config.toml
vocab_size = 23762
tie_embeddings = true
parallel_block = false
init = "normal"
init_std_qkv = 0.0184
init_std_up = 0.0184
decay_fraction = 0.853
final_lr_fraction = 0.0
train_tokens = 267500000
dataset = "wikipedia_en"
MLP neurons of a small language model. Each row is named by its layer, matrix (up: input weights; down: output weights) and neuron, and shows model dimensions 64-127. Each number is 128 + 24 x the weight over its row's rms, rounded and kept within 0 to 255.
After each neuron's rows, "raises" lists the tokens whose logits its output raises most directly, leaving later layers aside.

L5.up2636 [104 114  98 181 169 134 125 118 156 135 140 138 104 112 162 161 120 132 174 154 173 163 143 137 114 130 108 126 106 166 110 119 109 136 158 123 103  90 144 117 121 126 110 112  92 119 174  81 106 173 112 134 174 105 105 159  95 153 152 120 141 145 141 140]
L5.down2636 [ 78 125 136 126 165 139 133 135 129 126 130 165 131 115 120 165 139 140 102 121  85 139 118  97  98 116 142 107 134 149  80 103 124 120 112 137 102 165 154 128  77 145 137  61 119 151 143 102 112 155 171 132 146 114 176 145 121 161 136 114 110 146 141 126]
raises: " $", " £", " +", "$", " ."

L5.up2549 [188 114 122 119  87  90 148 101 154 124 163 132 170 101 108 154 143 100 155 127 140 154 142 115 147 147 135 131  95 127  97 134 136 143 158 145 111 137 133 118 103  83 149 128 133 144 117 118 107  92 137 172 119 146 126 150  97 130  95 149 127 116  97 160]
L5.down2549 [119  91  99 140 153 146 144 123 158 124 134 143 117 163 145 113 130  99 187 122 122 149 141 101 134 100 149 129 116 159 130 118 122 141 125 125 138 117 137 110 100  78 167 128 119 137 152 157 118 128 124 158  69 119  99 142 104 121 143 101 103 117 153 122]
raises: " particular", " limited", " experience", "ixed", " shown"

L5.up1626 [120  96 146 193 175 125 113 130 141  99  93 155 170 125 123 115 110 151 133 132 145 118 120 126 122 104  93  93 104  96 104 122 162 107 153 164 122  80 144 129 108  72 122 168  85 132 138 156 144 120 126 154 135 138 119 185  82 127 114 114 150 101 136 145]
L5.down1626 [103 143 156 128 122 101  75 101 112 101 122 120 132 118 123 112 139 159  66 110 101 141 146 125 129 144 106 125 144 112 133 115 149 152  91 133  99  80 163 104 108 111 120 152 107 150 116 139 118 127 172 138 132 148 134 124  99 104 157 116 102 117 125 108]
raises: "ones", "ind", "ive", "ion", "und"

L5.up1952 [138 163 104 138 123 154 131 138 153 114 141 114 139 133 112 161 118 141 120 153 128 106 146 133 127  99 120 137 144 171 153 156 111 125  85 147 149 172 119 100 145 114 102  88  96  78 135 145  95 106 104 111 160 122 123 155 115  80 193 114 167 164  91 152]
L5.down1952 [112 135 141 108 128 141 121 195 129 128 149 121 139 129  93 140  96 122  90 139 109 153 104 163 130 149 105 145 179 138 129 157  99 138 141 126 140 110 118 178 116 130 144  93 152 156 112 151 134 152 142 123 156 146  94 106 156 127 124 113 184 204 155 117]
raises: " unlike", " if", " instead", " alone", " however"

L5.up1747 [120 116 125 149 124 111 146 134 121 134 142  42 123 128 156 160 165 146 167 121  97 152 109 127 150 149 148  95 163 142 142 146 102 132 110 125 141 142 135 135 127 153 125 129  98 158 129 156 167 133 114 125 178 121 111 158 155 110 131 146 134  91 104 137]
L5.down1747 [ 65 123 118 138 134 149 101 135  70 178 110  82 150 118 125 135 110 126 127  84 121 142 106 159 166 166 145 118 156 120 110 123 110 115 134 110 126 104 140 138 142 181 148 130 122 147 145 155 162 152 139  90 152 137  86 147 125 142 136 128 138 161 137 158]
raises: " they", " he", " she", " there", " it"

L5.up2437 [177 115  76 149 100 101  98 160 134 116  83 113 127 137 112 146 119  86 139 132 154 137 179 146  99 154 120 126 179 139 139  90 139 146  82 124 141 198  86  71 147 147 129 148 151 141 141 137 131 108 141 105 117  96 179 145  96 131 144 138 123 117 114 162]
L5.down2437 [120 112 190 130 159 125 101 156  99 112 133 148 160 128 138  92 144  82 126 160 161 140 148 120 135 122 138 116 114 138 143 142 141 127 122 104 139 160  90  85 125  96 147 152 116 114 131 148 111 102 110 138 107 119 179  92 130  87 112 129 133 115 140 168]
raises: " Date", " Location", " Total", " Place", " Record"

L5.up2669 [131 125 114 109 136  97 135 176 142 117 124 106 116 177 159 150 143  92 115 145  86 103 153 151 154 144 142 103 122 133 155 124 119 164 125 119 131 175  86  58 120 182 137 108  96  96  96 148 164 112 147 112 182 137 179 138 157 117 100 116 121 144 109 141]
L5.down2669 [132 141 122 108 195 143  89 136 143 124 158 101 123 132 180 155 107 142 151 154 116 112 158 142 198 119 107 137 128 137  89 126  92 108 129 102 113 126 105  88 109 187 113 107  88 140 113 168 104 100 115 131 112  98 145 137 121 122 147 118 114 116 133 131]
raises: " appear", " participate", " survive", " bear", "mit"

L5.up2183 [144 103  95  94 129 103 170 113 104 107 145 131  78 126 163 130 132 146  99 140 138 142 137 153 126 157 111 105 153 172 117 122 129 148 129 134 129 131 147 121 159 125  99  99 109 158 107  96 145 132 143 118 117 108 175 139 124 151 103 133 109 143 148 140]
L5.down2183 [143 145 188 113 152 145 185 140 131 103 155 121  77 139 115 156 131 125  67 152 103 120 146 153 116 114 124  99 127 127 153 111 108 141 124 186 114 161 141  78 106 111 124 125  92 173 140 110 108 125 119 129 109 163 199 124 110 161 138 143 121 160 118 130]
raises: " and", " It", " |", " or", " /"

L5.up297 [162 119 118 128 139  85 159 161 127 133 144  97 152 117 145 129 141 127 156 110  94 143 141 135 172 130 143 140 111 144 142  76 138 156 152 150 117 125 165 108 139 139 173 162 144 109 149 143 149 125 145  80 165 139  86 203 112 147 122 112 157 155 137 115]
L5.down297 [ 96 142 139 169 149 139 110 146 115 162 114 113 108 128 133 114 115  91 148  93 103 105 153 155 153  91  87 126 164 177 157 154  99  73 147 136 107 124 119  99 159 101 136  97  93 178 117 139 143 147 114 104 117  85 140 165 138  78 168 140 151 116 160 172]
raises: " him", "His", "He", " his", " he"

L5.up446 [132 120  86 122 111 122 133  75 130 138 115 143 121  70 119  95 124 140 118 144 166 122 161 119 114 106 171 148 123 117 132 153 107 174 151  94 111 105 133 160 107 138 142 112 126 129 105  95 125 142 107  77 104 105 157 163 118 161 134 111 146 153 129 142]
L5.down446 [158  95 112 112  90 151 155 155 148 114 127 127 141 116 148 126 124 102 112 157 170 149 145 117 196 156 136 102 115 118 140 126 128 121 129  77 109 133 139 161 134 160 121 110 121 141 142 127  95 144 122  48  94 120 148 137 157 146 143 111 162 108 129 159]
raises: "ze", "que", "je", "ise", "ge"

L5.up1762 [118 112 145 135 143  85 120 132 139 154 140 145 144 153 135 118  98 121 100 132 171 172 134 155 112 149 107 131 128 137  93 130 140 139 112 111 133 132 143 177 131 114 151 139 145 175 151 145  94  67 134 156 143 123 152 105 183 125 149 107 140 103 133 117]
L5.down1762 [152 149  89 123  95 133 128 132  83 109 111 121 103 172 144 110 108 133  71 100 104 131 112 118 148 135 148 144 146 132 111 146 102 137 140 130 145 148 146 165 160 119 104 104 140 112 126 101 130 152 107 112 130  77 168 120 162 120 129 128  98 136 150 135]
raises: "val", "ri", "ric", "rics", "ston"

L5.up3037 [153 113  98 122 108 162  99 134  84 142 141 113 157 114 152 116 153 120 110 116 105 132 121 122 155 127 151  98 152 138 126 147  90 165 151  91 116 114  93 139 117 140 134 107 116 114 116  79 122 119 107 147 154 155 145 124  98 119 103 152 116 159  94 107]
L5.down3037 [147 152 102 147 141 132  97 158 127 170 164 100 148  72 102  81 136  88 124 150 134 130 133 137 115 140 144 149 118 118 137 107 114 105 141 127 144 113  97  98 129 130 105 116 137  75 101  81 103 103 127 103 133 174 156  65 114 137 128 146 134 171 122  82]
raises: " member", " leader", " activist", " founder", " professor"

L5.up1461 [117 132 119  89 149 125 176 100 136 111 135 157 110 120 143 108 140 110 134 131 106 103 109 145 135 136  79 132 128  90 110 139 103 105 138 168 130 122 125  93 130 118 123 165 118  67 125 118 119 120 172 126 145 135 115 152 127 138 128  92 180 125 112 156]
L5.down1461 [131 161 125 130 147 131 145 151 122 142 118 116 113 134 145  90 130 119 145 135 132 130 135 145 130 150 106 178 104 151 127 114 120 159 120 157 142 139 170 119 140 103 143 100  80 151 130 121  99 121 154 109 132 134 142 118 108 136 143 119  95 130 149 162]
raises: " and", ",", " for", " |", " on"